config = dict(
    n_layer=14,
    d_model=256,
    n_kv_head=6,
    norm_place='pre',
    norm_eps=1e-05,
    bias='none',
    parallel_block=False,
    init_std_up=0.0312,
    beta1=0.9,
    beta2=0.95,
    schedule='wsd',
    decay_fraction=0.782,
    decay_shape='linear',
    seq_len=1024,
    dataset='wikipedia_en',
)
MLP neurons of a small language model. Each row is named by its layer, matrix (up: input weights) and neuron, and shows model dimensions 16-207. Each number is 500 + 50 x the weight over its row's rms, rounded and kept within 0 to 999. Numbers have three digits each.
After each neuron's rows, "fires after" lists the tokens most often just before its 100 highest values on Wikipedia text that the model never trained on.

L10.up257:570532509463564502530507548479486428527365566455513552491559475511462545473528484520548501501567504443577465531483588481449511495588446524494624491482499598537580541567577566580534425521481395505427429375495522555526454508519480540555560598466507587487501547510518513458548448547559568579505449542508475464459477560588441514439534574535434519501456541495540552430485507490416398525579479480461573563492512462509551489531502455464487523450526488505464508469425531505494454557454548440584439524482537502399486453530500506537499525439383606501471562467578518473429574546540475559
fires after: "s", "H", "S", "K", "to "

L3.up165:520603492488481575495477427442493580417482503537528463398477471550547531514499483467499414428521502443498381554493471598505521490549446484490526450472516553529518527553456559533602435523605536512439454428474484488506522482550423505465551456477509481547543462413518486526446474516525518493504407518618574436511484480405425545569527569506524495472592472508512467469546505505554554530508538507596519511455624461469400576437471509477469418422550502489461468445451538457444592508440554467443501529586494535497449473520562417540464555546430472477506540372626531446504521483486477617
fires after: "\n", "\n\n", " ", "am ", ". ", "le "

L7.up436:570488511447523457462514496574523533503420541547479443543645501527532427417596452490518510582449516432526520523466570532523424488485517508494561497556508443439501416476540501528424523510503443519470544499561544462512471441493391521564564528541532491509423569417511422413561476415473532592523493500484486501577500439535499472509487434492540567523549519525510590470508448429537413483604579394561564495522476549380561462562530419496517472477514498421479447585486486536462568548562504490453510565505479519418452552582465505527443450545465559469483485495516576533475508473435446524
fires after: "con", "un", "c", "dis", "In", "was "

L8.up97:516502551484626578546473450469461540493481510371562490492469467459550432439473546460490507484433554501487435528429545559434506503571431542576466495539487530456536366516564517526431496509414469418537477521524476474532447482518456480606515468579470540474341535417432523566484463399445473617480554490517471480562435458532426472547402533488470572523549480556544503542436539439468551573526465531488582489609525516516539468565475464446601556498536542460533645458549563519480505545501448468433585485462485499520539441499445458524513495487489563452443467486457554555521498607610491590
fires after: "c", "str", "ac", "v", "ar", "in"

L11.up621:507506480466590542566550440502496445436500439546448351462509528431372476439498486521630574548566512440543508492436504509504495473549551416516562480488480520415595513582460501514470446537539466439494450507558515457425493556507455424527486491531474457490502555467476521427488499434506443552511435548646529531522508500524556421552532519487444498431523525473551501515526539436581405475487453407498584562575538480479564469473524428448469493396486527462485540633462442426526548588488505536482491469556532522483527489545524426431541551565444551374497562510495486509566524453459497555
fires after: "the ", "The ", "s"

L3.up860:545494490501514594499437432477503586407481461577549478453599520519595598512463510487506393484483477477520435540556464486519517481495459478456471461444525562468514520578419538514538431519377573421474477546483503502543521495552469556463491451504471543472561489531483511510453460414464496479540472523603475488520536427425465457512544556487466521532534500541489479467421530515504560511491569481551463476398499502486449474490480518496485463467631492535540399476580577477461615497499529506427567514487512562506534455559547509467477523520518385590506500495538425462444429381443494535
fires after: "\n", "\n\n", "|---|---", "|---"

L11.up123:504520486475488516566561481474457473485487499499530540444509571539432447397567560555485555582573537454549471483472478510479447559490533425600538507477527587584567558534474511537482474525603424531450514536465476558544498463462456446531514515474502499524417468509503596489566513524482516472468521546468573474533465476544486447517566481641553565582517552460509522559561459512519590527546440608542509486547592489556444476456456504499569480387424458452514511524473396423468461484489564455426493476444504550477450448519503581522460433469564399492407563424556471591508593632480521522
fires after: "a", "es", "m", "k", "S", "os"

L7.up139:557510516490427375493538452435493494496480555498483443490536467544515454587532562433532597493534531432531529394417510507506459515484577430502561491492454488354467517501418498528432525541531377494455463483534481486558516428466428471509547536482535529492498532512473516494505488527470587543478483451535564508492464564532483444554580511529476575598512430586506558495560513441453549519621386489526593460595530476592609450520485491503550459383412556423452538592462475449477422547458458487457501502589520508487477511541582470500519496434425536460480536440527443651515591519512452549
fires after: "c", "C", "A", "s", "P"

L11.up619:513491518472492495503524442581460511548383548494472480457463517623543472455498610426450525509480458585488538536511459463488482518458505444506554505473431486492494497627413421519518496531463400552533516549512490475508547436518445489492526497508467466593359553506582584479534506437480516453391439460498534511556544506542509413562475469533552564469444477531542465566563601485515523495564501480524548450516503428477482470540521527487418394418466563381595590523492433523461521520511478417513477466528442477495412549485494599510508575536476526477469480566537528453485549542443466544
fires after: "us", "ap", "as", "r", "b"

L11.up0:620514518493482469552441429516548488503476417521582497504587511502527620525455488505443536469525494422496431546575533552506451586551480511555537596537520555439491455500500483513497481506411456452439520518489511439599528395502495524462485528446551536437349427413521524527486451556501521523437398596485512451475412572552449523377457549509484493469564477483477595486374517475459507483495502547539511440477469631480468488510540464542453532494500561438457546584409404407452503496494571473465464501567463591416457528470466519504464527542468510540475472429542461500535498611494486539
fires after: "s", "es", "tit", "o", "ers"

L11.up296:488508533543559504452506484513465505473463469472543403488533468550474453432444523474543559496560465484474412397550561542450484511513525571483621584474447492461502514588518500479509516567350513394447497536465519536557495555452492516595550496659569557423526527431453542519413495500461500547363493590468378538551453487502427522476489522497484485483494503502496499437454538567555498494547514432433495501527515429602505461546544409565522486511429505414485483515463579580465473539438440454450576532449550489516545397546501471535532483512517437461485483553409564549639532501476519542
fires after: "in", "v", "d", "In", "7 "

L7.up1001:581532515538488417477528451501478481551458607440524502392475552475485540495531499427482549546525505440556495527523470510484461523603363496510557554449514585496550369505519489577498539503450396598532474494499537577561536474453550499528418507427587553475495491527499479533418463500463458552530443476581536588447429486626474542505558502524420528603469477539501455419551515474430534561484471439437463490534509533585483536584510464449535535519408507472526498455390523522481484476526485480528493469459456506472472522566569612555521474471430606537446568442535555516442510577574419491
fires after: "S", "s", "p", "h", "d", "P"

L7.up741:507555556501519410483535484541470536493406500467534448493494428527563446504474643498536520533459487497569445527477546504439516490484532459465491506506428529433540524600530447479495489491592522538548471417467479517560499465520488504481536511527510492433456562515485535477517481453414574587552527469546557456559565511431545472470484607507551630570620391504530524555504516459452447593580426556511562467438506482498532465403470393501480452402445444474463590588434488549469543550581480445447526470499516472433501381485481462514508504479451506442456620472558425521512510468521470640
fires after: "an", "ug", "ov", "M", "S", "to"

L8.up788:492440490434557603489571498522545423435531551408541496490474463471443558508538534482541577493533636510498614492509590582435426453532597421554494461488472501594502547480484489488544490527566466539426518528425525513508474447456543474459494538433552496554578482507575501504485497501475462486476580499458451527565508585475447456541474394515468546585483415565566496527586536468578513527542436560462526531608540459519560443438459475486500555428532544524547479522520554448481541522426425478522554480470539514403461432395493439546464524462410591497408611449547553540410442538399422471
fires after: "w", "ch", "Ch", "T", "W", "c"

L3.up157:465543459483651569496493512482507506327513493510510422474510491537551530497479485503463432514523429504528446514401474564500473468553504506459462589500496504469482438567465572551454476564547462502466450440501591450511527465440480474491471476547470523516524517555596504541433485453503528510514435464492614501562436519506500516595545551492487509486506447481514481456498490463547540465549563434573509466556586537546521413515410423490542434484604535443433457613513508427465585552476549500455537490518513540495521388492474520428435532530414456480512507397588522576519537424484465596
fires after: "\n\n", " ", "\n", "; "

L10.up189:484481546340443534457513505554469596413521424546553560436506533506462462494506521506562498477474596452493478453457562513461610508517509450562462503541486474510560480609489525493526480506509480542443519463506530449509422408494443495477446447387463549451597509513609461580561486496401530463513501453511529515543444500463494513456534515532527509493520413434543509439575534506509514459529453502501563531514497409540607486420437459426529562439547557498646451500501448476432529519425510538566604505453467482433485503403527504553500576503516529505462489446608460529562452584374422527
fires after: "e", "W", "co", "w", "elec"

L8.up718:503593445411622516595513465473548549472502488525524456503512540432482542429482440537464523517476491535543508449438435508442442600511500454489527532529560565468531439504488574514515488550460441605447528386525582396461424475544416568537539480468451504492530465550542562483492445472512514558550451526511521536487469486516505543527580506484435558380513486512582485478449591434562513482502478422532513565504546607488519460427518451580514502434493564533525467540367488426441572483537490486557471598457537442475505502631497463500457477457519459544462511499541452552564452444462425502
fires after: "re", "his ", "f", "the ", "s ", "ly "

L10.up987:514505524556504534534456482483490453528383455476523490519501539516506473495576523487570558518511489517513546467424540600461461495530535374507536544524453469495564394562452470577431545483463510386546436509533472521585517530536490570456567448555520517478521703454532450481543478590498520519440409496602430523442476456493538494454590516512505479513533501452527562402544476499501470565538468486495587509573530523507503474494575508335575512423477489445493499587554459471511573520475452613446557603514454477466455512496518573506531481532414428447496412560459484602440561527457486561
fires after: "s", "ex", "S", "===", "is", "ers"

L5.up351:510459480514480423521490487563509549461512503513527480554527455558548452511456612461493517596528513426513579533517524494499436570435435513506458554521514424476517501396658514464460503538511528431508567490466451563531502473530487520490536509491527436365449623519472542540505468509462527545553556503517553435505495538419511524444428467518475550524542485473491499493519484447526574670525542419567489439515425543504551621561428470541550475480483480498484532561484539577481560508586467434450493473486459439486423390551618426480467430400406506484489476487542527483601478428458467555
fires after: "Mar", "ec", "an", "ug", "r", "pr"

L10.up236:513492452462472482478526493579501481490477535550573493456474504589463534565461431399472528522584537516593467475454499537495457557548465446531519562468490613436563429562495577562515538515479406497424417495584461518494553446514476573467430466554535450492465445448536511528503431551463510515498439491524528532508462521558431551489517505552542539519470457531539514479458562574544565433501462556504459495551502542557407411477459385501422461541519551465501516543395400399467523585378513465444541583612458539480512483513489590547455458566488464448487451456513570560491457635448514517
fires after: "s", "um", "reg", "m", "o", "om"

L11.up644:579493509444437566529474475603464487506446428553536494485605524479538543452609502552483615555465516403553489462566495530511458542542478423531442497484563416484522577508434532519574422523464608574411467485566441406502561447490466463516485465384579442496423580522483518505456483597507554426391424513557491529506493532470524448488470443536429447423574519524524579528485523485419454424492524554613503594473450422501442503511562445536455583417456546523551575553509421469443516497522513447417507535502430517468475593505546411448421582512448514499450448511496524550451503519464460536
fires after: "e", "re", "o", "es"

L7.up577:537592530499517456571468504519472525526467462551515488508545495500396429429505553405508493509605604508559380529461522492505564484545518465542519559469493579522553474497413426554442472468533423558485560584516520438579535419420379464504524538499506504552498575529597556547537473425431534513481444481494564468515597534477431401487410511516478513566425514406503510504549456509562545483572456580468526525535492446575539437541530488574479519443495493455513591542496464469444451511484505441513503544505520469452437462508524663515489548448471547450463460456446482622391582585505500575
fires after: "m", "a", "as", "um", "co", "us"

L8.up262:480456486439557437482536494524533510472509469457482432544506450452514442433519552520592464591561476505482542469493546550504389453464523462417494515497453587445515394550460524553443540505561494579422470401520622486538465528480456420525508499466587504469534574538503496476440498518517491530519411589475539548606458471456524442460479494566509637554425441554574402440486494426385584523501508404536691483606560492525565460520495430455607486409455512464540479553392489484509514545474473459545496496521575509473528409585493490534454524475513503481413572531504506491487488535508503489
fires after: "P", "B", "W", "the ", "C", "K"

L7.up644:563541524536497508553614563460499446624441482524461484574425465470446446450445517472476508549529548568535535506466417503519514454555520490500477608469496497512487538563487421489467464427502420434466494534514437484577510482464482452531407555444537527449447519591546527493456483463455503501508431480491436434495511555559484465493486481450417502649534462355522465472500580524659455468574503538477521412578496530569476429548593519498417499286522515530416446555489505446496537532464546423531556533516509451481502468497460580463464537420488569482482570457501611573530529556508552491
fires after: "as", "k", "es", "us"

L5.up141:511513518465438385435493505488501501467457431514546477484490411489593496529429589502499561523489499462586487463479541451495520541471470540430504413530461530426570514502525564495547510576494494561497497526487494490605435404561541583488544495489563502394519558427450499521491474455426485551528552536566476448591523506470554567453530515530565523593544541522526569533466546486570560611515402519459490459443503471534541541550500494537488512468453499471470461497457530516443482510472524427545529518477548478462584405500543402524511452424458518548485511465489526463504497494523467552
fires after: "an", "ec", "ug", "to", "ov", "Mar"

L8.up140:543519419441562568546492481461470471547498554443516516412540549518508472458554514449456485468585465380460459465496514480441513635546489575550466615495513517599587533518588480621446535501488467574506455494557548475521546472436426484547412533413517466454426449524545597550533467437469487623426501489543505509533513483514535558499506515560511549518469412536544508465493461514459551581554455478497521479583501488547539520548565508465631473457402507466448611469487446541480479519462478548484599478409457486442470457529528515438490481514470412488462500478511545534440507524499549513
fires after: "p", "P", "y", "s", "tr", "ex"

L7.up689:527545572509529439485482401503521517592432537469610469399463419426448465499540483460474513534403523442502402488482432484490484423525522532563553572412460570418475523447613574487532505574495387566339456456464506553520457507580488511545554503490546421422570484559512568488529509479409458547448365589587535450529510557539604462544512482524521576488504446492517528448564569459512413502589463490398469501467486539502519524618468465528479466493457442410532425521406508421521507548505525511469474439375512497464466484542548554528504553551399557499470482553529554581517487585510502490
fires after: "r", "p", "pr", "s", "d"

L7.up284:495579500431592523500520500509471541482534537561515536394505395495464537451586479568458480506472523495558470539508474515445420494610411426489495572590539611475500451503496583440451558486530481503480505405547548490527524478410511455520527503460551498500481466480549516492427462449493536558430418447550503511499369404494553564464565524535411545463585321459538494487465479519482500563518371400563517489561487526670443481569413514478569460539503527458494568491462394541483473536542442475502495498481466481485541557533504510523459508474496525481454509457487562512579489568554479535
fires after: "t", "tr", "P", "T", "p", ","